Weights of a small transformer language model: MLP 832 SwiGLU, 9705 steps.
MLP neurons of a small language model. Each row is named by its layer, matrix (gate and up: input weights; down: output weights) and neuron, and shows model dimensions 240-303. Each number is 200 + 30 x the weight over its row's rms, rounded and kept within 0 to 999. A neuron's up and down rows have the sign that makes its largest values positive.
Before each neuron's rows, "fires on" lists the tokens most often at its 100 highest values on Wikipedia text that the model never trained on.

fires on: "a ", "its ", "is ", "s ", "an ", "so "
L7.gate642,186,210,106,181,186,200,223,172,163,190,182,172,166,205,187,181,183,206,214,230,235,153,168,179,168,226,177,174,171,217,229,192,177,196,185,170,202,255,228,201,181,164,152,236,215,165,127,193,198,176,186,151,219,223,167,173,204,230,150,163,178,161,163,204
L7.up642,223,213,151,237,256,184,179,177,125,215,163,201,184,194,219,192,234,197,204,212,202,184,228,231,224,253,246,152,231,234,188,188,194,217,226,180,181,232,202,222,240,269,212,182,252,238,209,173,160,164,136,230,250,189,199,162,220,209,190,202,222,191,173,216
L7.down642,182,212,205,207,185,179,237,194,187,226,248,267,230,199,149,216,212,221,199,232,222,204,166,212,238,208,165,214,157,220,214,212,140,231,176,186,194,252,219,231,196,149,186,244,232,204,182,172,240,205,220,173,194,181,212,199,193,171,142,207,231,168,197,184

fires on: "be ", "not ", "also ", "to "
L7.gate45,224,216,199,207,237,186,150,238,185,246,232,240,199,162,176,154,178,232,224,226,179,236,200,239,187,245,181,181,247,209,225,209,241,188,187,185,245,204,250,218,222,170,193,214,267,217,205,189,190,190,190,242,164,189,225,191,242,186,167,231,166,214,172,204
L7.up45,207,185,189,220,188,171,228,186,200,174,191,148,185,235,208,148,202,222,227,217,179,198,189,258,193,201,157,192,228,241,219,218,208,180,244,210,218,218,175,230,171,232,238,144,212,216,173,205,187,153,188,169,186,188,244,143,222,198,180,202,206,234,189,180
L7.down45,180,130,215,236,191,210,206,150,214,161,171,210,237,247,181,191,219,198,179,188,219,160,209,260,213,200,194,236,173,209,226,194,237,250,251,192,224,176,248,184,134,274,212,197,201,171,176,225,214,224,244,182,226,181,197,165,248,233,247,200,199,195,187,174

fires on: "| ", "-", "/", "–", "j", "("
L7.gate262,187,216,184,206,215,220,183,180,193,189,203,220,169,195,171,229,184,170,201,207,204,253,229,230,189,222,182,202,172,188,249,176,176,237,155,262,187,187,204,143,178,187,205,243,206,155,170,157,209,206,180,308,238,155,153,174,194,181,239,203,224,210,202,189
L7.up262,214,174,133,256,208,147,206,193,247,193,282,208,192,160,132,199,182,184,221,217,180,163,197,248,147,204,255,202,224,152,204,202,190,221,211,216,180,222,198,131,204,233,189,220,197,238,190,188,218,192,175,230,215,198,186,226,151,154,200,236,211,203,214,161
L7.down262,202,163,193,238,195,181,251,203,227,217,188,243,176,256,209,184,177,211,177,217,226,235,173,266,198,178,223,178,136,233,245,190,191,175,220,242,199,217,123,211,186,167,206,217,172,177,231,114,233,172,182,141,153,178,226,193,177,185,182,171,150,207,195,185

fires on: "with ", ".", "for ", "each "
L7.gate315,266,206,205,157,284,199,219,199,216,226,197,220,178,223,203,192,167,194,204,183,215,253,200,240,229,186,184,220,220,209,179,233,174,201,158,177,164,180,202,182,235,193,240,247,184,184,188,149,193,224,219,182,230,167,132,233,182,191,187,179,246,148,227,207
L7.up315,218,214,167,229,162,150,157,171,156,191,222,220,202,150,236,235,166,227,256,175,157,170,173,175,178,255,266,214,186,211,231,195,182,218,269,197,184,215,232,214,191,168,232,206,163,171,158,179,195,209,198,186,212,207,170,182,187,225,246,194,200,213,189,197
L7.down315,202,177,172,169,218,199,171,221,180,169,222,211,160,238,190,187,189,232,254,194,252,207,239,220,253,197,125,202,214,204,169,193,222,220,195,126,179,199,231,184,211,193,166,239,222,238,196,190,224,183,260,190,196,157,153,247,226,206,206,150,219,270,201,198

fires on: "an", "di", "or", "alg", "196"
L7.gate562,177,229,204,215,244,216,166,213,161,178,197,187,110,176,189,248,169,163,219,146,131,245,210,226,209,180,171,170,221,182,191,208,216,171,193,210,211,239,216,195,226,198,199,211,202,237,191,194,151,233,201,154,207,237,219,189,236,160,166,206,212,183,223,177
L7.up562,152,153,237,194,166,173,214,210,201,172,146,168,184,249,228,178,185,196,217,223,207,213,227,221,186,225,230,170,154,177,166,154,235,251,158,217,190,208,184,241,179,166,166,166,194,192,235,210,195,171,189,215,236,197,178,181,181,229,147,201,195,208,203,207
L7.down562,142,199,179,197,189,198,173,187,124,239,186,187,140,155,179,249,174,199,222,197,202,175,320,261,228,157,161,258,224,212,181,182,198,202,168,196,207,267,183,188,196,195,170,182,175,170,183,189,186,176,211,199,165,190,148,231,205,187,189,202,250,231,169,207

fires on: ". ", ".", "terms ", "an "
L7.gate599,217,174,231,172,268,246,246,119,179,174,195,252,178,222,262,195,225,195,140,189,234,182,214,212,287,222,184,213,186,207,223,193,273,183,195,198,225,222,193,226,209,191,223,235,207,170,245,177,163,237,181,174,257,247,165,173,264,211,276,161,195,200,177,198
L7.up599,226,202,138,168,232,220,213,185,224,202,236,203,210,172,175,198,186,204,199,216,236,220,147,204,164,196,205,166,248,237,220,154,234,203,214,197,183,171,197,155,224,249,170,175,193,167,189,200,204,278,151,168,206,197,197,180,132,174,182,195,143,171,173,205
L7.down599,195,183,239,221,188,237,219,224,183,153,242,218,199,213,158,137,232,120,225,200,206,216,224,234,204,249,186,227,214,181,194,218,211,207,134,179,202,189,203,217,230,174,210,232,210,170,164,170,168,200,182,173,214,185,131,154,174,231,178,191,208,132,193,182

fires on: ", ", "; ", " ", "i ", "is ", "ii "
L7.gate792,187,249,195,130,223,224,208,176,210,187,157,185,221,161,186,183,197,217,147,171,222,238,171,289,181,181,178,237,150,210,202,158,197,195,143,219,215,238,204,189,154,218,159,192,222,236,214,239,146,207,188,229,195,238,164,223,171,234,207,165,201,214,240,153
L7.up792,176,183,240,186,167,229,187,172,187,220,197,208,145,199,167,174,216,154,191,155,228,186,199,230,239,171,208,149,171,203,194,147,228,181,253,223,235,210,261,189,202,207,200,183,221,215,175,201,204,178,243,189,249,269,215,224,215,227,172,205,214,211,170,205
L7.down792,149,206,216,177,218,207,218,194,207,192,194,206,206,171,135,150,194,230,219,217,182,164,180,183,216,162,168,260,207,153,213,169,176,188,139,206,225,206,173,215,196,203,211,194,196,176,216,211,185,227,191,159,161,198,200,190,210,229,220,155,192,239,221,174

fires on: "- ", "\n\n"
L3.gate462,230,141,182,130,214,179,160,262,198,194,210,239,241,227,188,227,257,244,239,165,207,202,232,180,169,210,210,254,218,188,226,142,132,213,220,223,184,217,255,226,206,205,200,235,224,195,161,219,172,239,178,204,168,219,210,195,186,196,212,198,196,155,231,206
L3.up462,230,161,245,204,184,187,236,214,141,199,122,198,163,241,267,189,232,210,228,214,159,269,211,198,201,191,204,153,184,193,202,132,183,205,183,216,193,205,223,174,178,155,214,200,184,275,225,200,204,159,259,185,237,190,218,213,260,178,139,153,230,151,277,214
L3.down462,273,135,216,204,151,190,158,183,142,202,192,228,196,239,195,185,212,214,173,193,193,184,170,195,195,219,190,194,233,230,210,186,175,218,200,220,189,150,255,177,205,187,185,195,207,187,161,222,157,169,179,187,166,179,183,205,241,233,174,162,231,185,292,241

fires on: "by ", "the ", "\n\n", "a "
L7.gate745,235,174,185,207,201,195,197,233,218,181,236,237,160,200,217,215,230,186,249,197,290,233,250,110,189,223,206,213,191,203,179,164,226,223,176,158,195,234,159,211,194,229,200,232,236,230,194,227,193,256,185,202,184,210,253,210,234,237,146,128,154,144,218,253
L7.up745,177,182,232,204,201,172,232,217,195,224,227,172,221,171,185,213,136,215,232,208,188,247,193,207,227,201,176,168,221,171,182,145,225,212,186,196,175,223,146,203,249,233,225,172,179,179,202,213,225,244,219,212,237,226,209,218,274,204,241,161,244,191,268,230
L7.down745,236,193,215,182,224,195,190,181,169,196,218,194,185,213,244,229,192,174,191,206,159,227,221,201,253,222,207,174,203,212,150,208,196,215,203,194,209,191,218,232,242,222,203,205,156,142,176,217,195,146,179,213,160,243,211,282,224,224,137,191,254,241,201,203

fires on: "ar", "Har", "Sar", "War", "Jar", "nar"
L3.gate225,157,157,255,180,212,232,144,216,224,174,210,210,207,214,190,175,220,219,221,172,200,197,263,215,101,229,211,165,171,209,249,219,133,203,219,188,246,182,206,204,212,223,172,161,257,184,167,223,129,178,243,250,226,226,215,182,210,190,145,241,155,204,156,169
L3.up225,180,249,178,242,275,222,284,214,209,156,177,210,193,153,235,176,168,189,182,183,238,208,189,219,188,204,240,201,233,180,184,198,193,169,218,200,177,180,228,227,200,204,202,157,183,207,150,227,222,142,202,173,204,230,253,220,222,213,192,224,209,251,200,197
L3.down225,236,209,218,210,197,210,246,223,206,172,214,219,238,201,203,245,183,155,186,174,215,198,197,208,193,229,235,167,190,231,205,195,225,211,206,193,253,216,217,241,249,222,247,207,165,175,155,194,171,217,201,170,218,192,194,206,223,246,170,261,166,195,235,183

fires on: "they ", "that ", "who ", "it ", "They "
L7.gate204,176,263,178,172,209,208,213,215,216,250,153,211,183,209,171,199,239,188,229,209,242,220,219,180,199,183,187,184,207,162,198,247,222,221,251,200,189,259,208,184,194,173,147,201,204,239,212,250,160,190,199,235,218,230,187,255,180,202,184,199,226,220,203,205
L7.up204,213,211,176,185,152,241,190,138,157,270,157,215,203,237,169,215,241,213,178,205,170,177,172,225,181,209,227,194,173,216,156,207,237,140,199,229,188,226,174,222,185,218,204,194,238,215,224,249,187,168,219,206,225,196,208,234,193,208,168,183,171,236,221,190
L7.down204,213,229,164,151,190,196,271,158,168,243,194,269,194,169,134,185,209,195,226,226,240,228,204,188,188,161,226,185,120,221,230,249,194,204,197,182,267,177,192,169,221,176,210,205,247,197,183,227,152,206,227,180,160,189,160,194,176,174,132,206,172,165,204,220

fires on: ", ", "from ", "s ", "in ", "(", "a "
L7.gate70,201,226,136,218,190,224,149,201,163,151,204,186,194,187,153,228,130,211,228,191,160,210,232,162,222,165,157,255,218,231,204,199,225,140,123,215,225,150,213,215,239,157,134,164,171,231,195,182,189,217,228,201,229,234,221,175,190,236,233,222,225,196,157,240
L7.up70,233,188,216,214,173,235,190,234,142,194,197,240,178,244,173,166,210,212,205,200,187,222,232,143,233,192,214,232,230,179,248,197,196,208,188,210,240,206,227,191,157,169,178,156,247,166,210,224,232,241,122,192,246,245,185,209,164,183,214,168,225,181,215,201
L7.down70,193,194,202,175,235,170,139,200,181,187,209,208,207,156,165,205,201,203,172,249,166,237,244,245,208,172,246,216,251,197,181,210,198,188,176,135,193,193,219,172,212,200,233,140,238,160,200,224,150,244,201,227,168,213,194,165,222,159,176,180,127,209,176,234

fires on: "co", "flu", "According ", "An ", "coll", "based "
L3.gate181,258,179,206,194,238,193,116,176,155,216,154,238,141,229,205,267,168,233,235,167,241,237,175,163,243,195,176,195,200,150,155,197,178,209,189,185,216,199,187,177,190,191,241,163,190,148,172,168,199,210,200,152,183,224,180,232,241,207,208,168,191,192,209,206
L3.up181,250,162,189,230,218,183,163,181,181,223,206,225,180,239,230,218,198,232,258,213,161,177,237,207,214,212,181,179,228,204,169,202,141,184,155,172,214,223,170,240,249,219,238,228,223,135,170,139,160,196,179,189,225,208,178,258,195,206,183,233,145,184,226,174
L3.down181,236,181,251,222,203,228,184,187,143,226,175,222,236,185,228,241,189,204,189,212,191,197,205,225,197,172,180,214,191,181,181,224,176,216,193,198,213,206,204,208,221,175,231,208,190,223,167,183,141,229,189,174,183,182,166,264,207,199,230,198,189,207,232,209

fires on: "-", "–", "0", "early ", "str"
L7.gate154,210,211,170,182,224,178,261,197,201,200,182,227,205,216,196,131,282,219,163,161,223,208,264,239,180,179,214,226,157,236,230,175,213,207,169,258,222,167,202,213,203,141,148,178,198,199,221,193,216,225,188,204,243,227,176,186,156,196,207,145,191,171,248,181
L7.up154,200,200,135,211,230,164,256,210,224,166,229,181,234,233,167,208,224,174,185,185,194,174,213,197,175,203,217,201,186,199,201,262,190,235,226,212,206,209,150,196,202,199,236,215,145,212,246,203,206,240,183,240,180,170,214,145,211,150,195,209,192,209,235,216
L7.down154,211,147,205,203,192,197,224,206,210,135,225,233,216,191,183,185,201,170,172,234,178,244,215,268,161,175,189,192,198,218,213,175,187,261,212,234,226,206,197,271,243,162,197,188,213,212,197,173,169,152,200,198,205,185,216,173,160,174,217,170,209,154,237,190

fires on: "- ", ": ", "L"
L3.gate618,175,198,193,203,266,168,180,209,244,156,184,231,149,165,178,135,179,155,160,228,213,199,185,237,229,159,159,213,145,146,177,226,229,208,186,210,198,182,193,161,257,212,243,194,194,165,191,194,194,235,135,242,203,163,166,201,242,211,262,185,176,194,157,153
L3.up618,225,166,190,207,199,201,192,223,214,230,250,231,204,190,184,185,215,245,172,233,148,210,188,202,206,233,213,182,179,225,215,212,173,216,180,245,181,195,232,170,150,190,262,221,138,213,198,219,167,188,232,178,204,245,164,192,228,118,164,178,229,206,197,189
L3.down618,188,253,206,182,237,188,201,213,204,155,194,173,156,199,215,223,184,165,217,207,243,233,161,215,240,250,168,171,180,192,233,204,213,237,214,209,171,187,215,194,152,224,236,198,174,189,202,198,218,216,194,218,172,149,212,261,205,220,173,218,229,202,199,155

fires on: "–", "ep", ", ", "| ", "w", "."
L6.gate527,214,109,178,184,192,192,184,220,189,167,168,205,170,135,158,173,203,177,134,177,189,256,200,212,190,217,144,230,148,127,182,191,231,192,223,247,215,223,244,172,182,222,191,196,263,161,155,210,202,198,142,204,169,251,98,176,265,180,192,183,217,230,182,195
L6.up527,229,213,143,234,197,110,175,267,209,192,212,194,175,210,192,251,224,258,168,199,185,210,182,182,132,197,152,223,172,167,178,193,201,192,214,208,192,188,188,204,209,223,193,235,181,208,182,181,243,178,187,230,197,248,166,171,250,135,250,162,301,258,211,162
L6.down527,167,204,181,228,174,183,156,232,218,243,254,214,243,170,166,238,206,210,236,197,237,187,170,224,182,221,261,184,193,199,211,167,227,179,176,209,209,230,191,143,214,246,189,189,182,173,189,166,234,144,165,227,208,186,187,192,229,154,151,178,257,183,256,193

fires on: "and "
L7.gate750,186,223,206,177,242,244,179,199,170,173,151,223,196,216,245,231,227,173,202,250,159,191,205,165,226,216,155,219,209,191,216,248,197,178,215,190,189,205,202,175,166,188,225,182,183,123,235,237,229,160,190,231,203,173,209,204,203,180,193,188,212,221,224,141
L7.up750,194,258,171,208,210,246,180,225,227,159,184,134,193,155,225,227,212,197,144,198,193,203,218,194,212,158,234,190,173,194,151,176,210,199,169,256,228,185,226,230,212,185,196,234,229,184,189,237,218,243,203,224,202,168,165,203,200,243,186,199,225,169,161,231
L7.down750,188,231,207,239,190,128,220,206,167,230,227,196,211,199,189,236,196,168,214,235,219,210,222,163,212,206,143,201,260,207,224,216,242,207,137,253,201,207,142,150,144,207,189,173,192,250,202,185,225,157,175,202,172,191,260,140,211,206,181,210,155,184,213,236

fires on: "a ", "-", "^{", "–"
L7.gate293,177,222,178,231,210,209,270,164,222,166,217,183,252,217,166,257,188,223,282,194,265,165,196,226,213,201,245,244,200,218,229,234,209,211,197,151,170,195,243,192,233,158,235,212,180,181,159,163,207,228,146,223,222,182,201,173,227,172,228,201,216,186,193,227
L7.up293,192,180,144,253,210,160,233,141,211,161,181,211,177,173,215,224,172,250,220,176,241,157,237,243,128,220,194,150,219,200,143,282,227,258,199,202,220,204,149,136,225,236,184,211,182,226,245,245,144,174,175,203,213,155,149,154,154,238,212,214,253,189,190,208
L7.down293,191,215,219,202,230,135,224,178,218,147,235,222,200,217,227,197,164,244,255,178,230,200,236,172,173,198,197,210,198,262,262,169,207,193,211,248,207,230,213,189,201,239,208,186,156,223,244,208,198,190,205,231,198,206,218,178,182,200,237,211,172,155,216,181

fires on: "in", "e", "or", "about ", "alg", "riv"
L6.gate645,207,196,164,215,213,158,140,169,145,210,184,205,212,179,173,204,222,166,234,189,181,267,262,174,185,207,146,192,209,188,174,198,150,173,159,221,103,183,147,210,250,222,156,173,229,221,202,151,174,222,206,173,188,215,194,180,219,183,189,223,179,211,171,187
L6.up645,187,222,246,208,188,215,319,224,159,239,206,184,199,230,227,207,222,205,166,214,184,230,191,269,188,231,203,130,197,210,169,248,213,206,274,251,189,165,216,218,166,197,151,197,233,177,212,245,195,192,210,209,225,217,217,224,211,246,156,194,165,175,238,240
L6.down645,190,208,217,172,211,244,248,195,207,204,246,213,194,238,227,185,201,243,231,195,191,191,194,205,180,197,148,208,234,207,205,207,192,195,235,198,196,202,228,185,166,197,196,177,202,145,169,168,164,140,158,199,201,206,193,211,220,187,139,220,221,187,255,196

fires on: "-", "s ", "/", "his ", "other ", "' "
L7.gate603,259,201,161,144,127,174,195,250,216,214,183,258,225,212,242,146,249,192,203,166,298,248,234,234,221,224,194,182,194,204,271,156,211,191,159,203,176,229,178,158,219,194,157,233,189,173,214,217,160,232,193,206,194,172,208,178,218,208,201,211,149,210,178,149
L7.up603,170,198,220,214,219,202,247,218,242,212,242,205,181,194,149,244,117,154,236,248,169,178,257,215,233,231,145,247,221,248,227,210,199,188,201,173,208,182,170,219,244,150,254,210,194,163,242,208,182,276,173,191,202,211,209,162,205,181,197,181,187,212,221,199
L7.down603,173,218,207,217,184,187,195,170,196,174,238,185,170,198,196,172,163,178,135,227,161,264,194,239,157,188,199,204,166,180,204,201,188,202,230,213,184,237,208,243,253,163,232,252,229,216,187,176,204,208,179,150,148,163,203,153,193,190,203,141,213,218,173,200

fires on: "bo", "Sun", "mo", "Leon", "Dani", "Gen"
L3.gate646,229,199,204,191,201,240,231,221,213,160,169,172,172,243,198,173,177,142,186,165,161,211,195,239,212,192,208,196,228,235,206,227,203,189,215,143,248,230,185,203,239,221,191,258,232,254,213,192,176,181,211,161,143,200,227,195,186,182,217,183,237,94,179,228
L3.up646,196,153,190,195,222,251,220,222,244,214,203,193,178,213,206,210,216,219,218,171,181,148,255,195,247,186,144,189,260,202,154,223,163,242,182,157,199,198,173,189,275,206,224,189,225,200,165,218,183,149,151,174,190,162,233,184,209,218,239,224,206,235,178,175
L3.down646,230,209,171,177,191,182,199,197,209,219,211,241,210,241,216,227,189,172,209,188,172,231,216,199,194,184,186,194,198,218,143,173,179,251,232,217,209,207,187,179,204,222,213,185,213,208,214,230,167,185,183,167,143,218,250,228,183,201,163,252,180,140,181,234

fires on: ", ", "| ", "; ", "il"
L6.gate526,193,223,145,161,230,223,221,204,213,230,147,167,183,179,227,210,220,243,178,191,192,243,178,160,173,184,150,216,185,218,243,191,236,175,165,220,201,197,205,221,183,154,173,200,203,220,178,186,190,230,207,224,173,247,188,222,206,189,233,178,243,199,159,173
L6.up526,214,193,176,185,236,192,184,151,213,180,151,165,172,183,220,150,184,196,148,259,202,237,162,174,227,173,243,175,197,170,198,190,256,191,185,209,225,211,261,269,195,245,195,138,215,217,214,146,224,202,218,230,198,229,216,140,227,170,182,205,203,168,205,225
L6.down526,234,224,230,201,193,196,198,208,209,197,204,256,214,211,175,203,170,220,240,218,196,224,194,215,190,250,198,235,202,195,196,210,204,192,176,166,238,218,152,164,168,157,183,187,219,195,208,129,207,187,193,192,193,175,194,207,215,235,200,189,229,187,240,223

fires on: ": ", "–", "In", "- ", ", "
L3.gate131,204,198,198,213,252,132,191,232,207,181,205,223,201,131,189,205,195,199,138,226,235,168,206,233,148,200,192,242,124,187,202,248,181,222,150,178,202,226,186,197,148,194,224,162,200,167,141,197,158,228,172,214,209,233,142,191,258,184,217,214,204,205,205,184
L3.up131,241,174,181,167,213,222,191,254,176,132,264,194,233,134,240,209,209,210,173,182,232,193,208,240,160,168,163,206,205,213,191,245,227,213,142,253,198,175,192,234,219,188,197,148,132,177,180,214,135,203,219,230,234,208,211,233,188,177,227,134,230,147,185,159
L3.down131,229,164,184,233,253,197,178,204,176,191,227,215,222,196,182,218,216,215,215,191,215,195,219,230,203,248,219,198,142,206,198,259,211,130,233,201,204,206,146,250,193,200,217,197,216,186,187,212,204,175,210,166,287,194,186,216,206,196,165,184,228,192,176,196

fires on: "It ", "which ", "(", "who ", "that "
L7.gate544,186,198,167,145,211,209,178,173,184,234,130,224,189,184,209,206,257,242,220,230,214,156,163,197,211,190,156,178,271,180,233,203,254,210,199,227,224,269,244,163,215,208,200,133,202,212,279,252,167,195,223,199,161,196,218,257,160,210,203,210,160,207,222,183
L7.up544,199,159,208,203,231,273,159,240,165,177,139,180,201,215,206,158,238,194,172,237,212,150,196,240,220,192,195,243,224,170,221,197,190,199,191,196,212,216,232,161,195,212,193,135,163,220,225,238,233,201,193,216,170,202,215,259,239,219,156,187,179,264,210,145
L7.down544,194,210,207,199,195,208,227,179,197,213,212,238,211,183,192,185,187,221,242,210,184,205,236,246,184,99,179,215,139,126,186,173,199,252,195,170,210,192,212,237,196,214,222,178,212,162,163,169,191,241,242,156,185,169,174,168,235,222,175,178,182,218,207,179

fires on: ", ", "the ", "his ", "in "
L7.gate335,183,185,156,213,215,212,188,217,166,204,213,239,207,200,211,189,148,197,205,190,197,268,209,254,170,173,157,264,197,213,173,221,250,191,173,246,247,179,212,186,232,180,199,222,233,171,159,203,170,247,191,227,139,234,226,150,180,241,226,122,218,170,189,178
L7.up335,185,228,200,245,220,208,186,224,168,176,225,214,196,162,182,200,170,160,242,196,166,243,180,161,175,175,223,254,227,223,220,221,175,142,195,254,203,190,200,238,196,144,157,229,228,189,168,188,168,227,206,169,185,192,237,154,193,193,179,182,204,186,176,216
L7.down335,226,234,170,197,258,177,193,220,157,225,205,273,162,210,186,211,208,168,233,234,154,212,184,166,202,171,200,206,219,190,278,201,185,197,184,187,150,224,193,282,181,187,224,232,196,243,202,257,173,229,221,169,237,201,192,242,231,194,148,194,207,200,198,216

fires on: "an ", "An "
L7.gate542,212,235,137,208,262,230,207,166,154,212,262,218,174,232,223,208,171,236,239,207,250,195,209,177,218,207,245,220,172,172,225,168,222,186,176,245,194,188,236,228,165,129,195,242,157,101,233,206,132,174,174,209,226,206,215,189,226,195,155,149,184,226,179,188
L7.up542,215,165,159,242,253,167,197,156,172,191,191,260,235,203,162,168,158,221,210,221,243,228,200,203,188,240,191,173,245,223,196,244,187,198,133,160,214,248,230,218,227,179,179,179,194,219,214,199,209,243,208,200,210,171,181,183,151,218,159,194,175,192,171,216
L7.down542,230,227,177,169,268,256,232,224,195,218,196,221,198,178,217,208,165,194,204,227,178,227,140,210,234,219,227,226,133,227,215,205,194,171,182,256,193,211,183,253,161,157,224,198,171,168,198,184,189,200,197,151,241,173,190,211,213,236,153,185,191,242,214,203

fires on: "(", ": ", "- "
L3.gate720,238,237,180,242,209,216,186,238,178,173,165,234,174,187,210,186,240,187,151,220,192,183,126,233,201,214,185,153,140,179,204,225,232,208,208,210,193,272,230,198,228,204,192,200,157,233,165,234,219,219,144,154,189,179,169,196,253,178,178,190,215,242,172,177
L3.up720,191,195,196,213,224,165,230,226,200,184,210,185,196,214,200,225,198,197,137,268,162,174,175,224,245,219,173,152,162,206,201,200,168,182,234,233,178,219,213,191,180,181,186,217,213,216,185,213,189,285,186,244,213,205,173,201,239,184,191,255,192,213,222,260
L3.down720,198,216,225,225,199,172,214,178,191,159,209,247,132,228,185,185,165,171,190,263,197,191,181,224,219,255,168,212,251,230,239,216,158,295,246,179,177,182,241,205,159,159,194,222,284,189,202,198,210,201,191,210,258,225,189,189,222,161,231,244,202,195,176,206

fires on: "- ", "u", "ear", "ā"
L3.gate606,197,245,216,194,264,186,212,232,189,221,159,198,202,180,205,172,214,217,224,194,157,209,190,191,179,207,148,218,173,172,217,187,208,222,193,168,231,194,208,145,180,186,180,136,195,229,207,260,206,204,215,273,198,189,253,192,201,178,202,197,159,218,148,219
L3.up606,209,171,224,245,235,182,153,224,235,150,264,240,166,184,174,159,237,259,199,210,183,205,182,189,243,219,221,183,192,208,235,159,158,195,197,181,220,228,250,212,199,176,236,202,227,199,220,206,126,161,230,209,132,193,248,209,169,204,156,216,175,206,225,202
L3.down606,188,256,240,176,223,194,202,168,221,212,174,206,181,212,219,201,203,175,176,163,192,198,168,155,210,199,176,193,221,193,200,187,243,232,197,203,224,204,173,155,171,214,199,171,192,267,158,171,230,195,203,228,192,174,245,224,217,193,244,190,202,214,171,182

fires on: "is ", "to ", "be ", ": ", "can "
L7.gate661,207,243,178,247,203,193,176,215,218,211,216,231,181,204,194,176,226,216,130,202,267,208,168,198,221,244,192,190,169,168,198,218,273,174,158,236,183,191,224,185,219,215,157,169,256,221,207,204,150,219,200,216,161,209,248,180,220,191,100,154,204,186,158,212
L7.up661,269,150,231,198,165,183,209,224,183,184,220,139,195,184,231,260,178,216,229,214,196,183,255,241,178,227,224,159,200,223,195,218,190,234,173,254,181,236,213,226,169,220,256,210,182,141,237,198,244,199,159,163,179,184,219,221,230,216,197,196,191,202,152,210
L7.down661,213,191,202,205,178,177,180,126,171,198,253,177,180,171,188,208,187,199,203,219,200,187,209,242,179,206,218,187,220,206,213,198,200,214,202,251,166,212,205,210,111,180,266,184,234,198,220,189,217,198,178,142,208,155,236,179,224,150,149,191,222,238,231,176

fires on: "Mar", "mar", "Sal", "Sar", "Har", "sal"
L3.gate118,161,244,219,173,259,212,219,280,191,195,206,173,187,234,226,204,219,183,104,228,159,127,202,217,233,197,217,204,214,180,178,227,166,196,203,236,209,233,200,148,208,206,217,235,201,226,138,204,150,203,213,192,186,218,166,183,233,268,214,208,212,185,210,189
L3.up118,184,229,184,183,230,237,269,211,206,175,240,214,175,213,190,188,171,227,161,232,196,186,222,217,217,204,177,198,226,200,230,253,151,219,226,183,192,214,190,206,184,145,195,158,160,203,170,203,154,112,199,218,155,215,182,206,208,282,209,217,235,199,201,176
L3.down118,193,258,244,202,186,193,204,231,228,155,175,206,221,221,234,214,239,163,188,204,212,228,207,170,169,187,219,197,233,214,213,190,146,265,186,235,238,169,156,218,246,193,188,234,173,193,154,170,211,229,192,136,157,135,194,199,248,249,218,248,260,178,209,213

fires on: ", ", "\"", "and "
L6.gate396,210,186,165,172,245,161,154,201,178,202,189,233,198,233,241,240,216,220,217,189,179,212,221,139,236,249,187,190,217,150,272,250,260,212,184,202,217,227,176,153,168,180,227,190,191,218,241,203,213,222,204,173,178,189,218,193,222,204,196,210,160,191,204,212
L6.up396,204,222,203,148,227,241,190,175,190,198,198,221,215,227,209,192,152,222,230,255,232,141,208,152,178,162,258,227,209,229,165,219,178,238,163,159,231,219,195,235,197,145,173,196,140,198,183,244,204,209,232,228,245,232,228,183,188,202,243,226,233,201,137,228
L6.down396,215,227,221,174,188,225,165,223,193,230,215,175,141,179,181,189,190,162,207,188,259,225,213,214,250,181,179,211,271,211,187,125,174,145,204,178,192,178,206,194,151,193,208,210,179,235,202,162,177,204,209,160,177,220,235,168,255,193,211,230,191,171,244,193

fires on: "| ", "; ", "-", "ab", "an", ", "
L7.gate754,184,175,189,196,250,242,211,157,200,156,160,176,202,221,153,160,203,155,245,176,207,233,254,276,198,184,190,247,190,231,173,177,224,189,184,233,212,150,205,191,214,185,181,186,229,182,226,175,221,195,168,226,195,242,160,166,188,205,251,148,177,227,238,189
L7.up754,193,179,252,155,251,232,191,201,226,202,256,164,234,222,164,188,188,163,234,155,209,205,162,239,212,163,170,196,189,210,213,184,226,203,232,225,169,158,172,180,203,191,186,169,188,184,153,227,223,190,223,153,189,248,177,180,184,172,206,143,158,158,230,197
L7.down754,200,207,170,209,208,233,199,201,236,228,231,214,219,181,183,176,210,233,198,201,234,134,157,147,246,215,197,226,209,191,194,207,204,201,211,214,181,187,182,239,183,296,129,198,153,209,181,223,191,186,185,162,128,162,226,236,216,204,178,202,210,144,192,226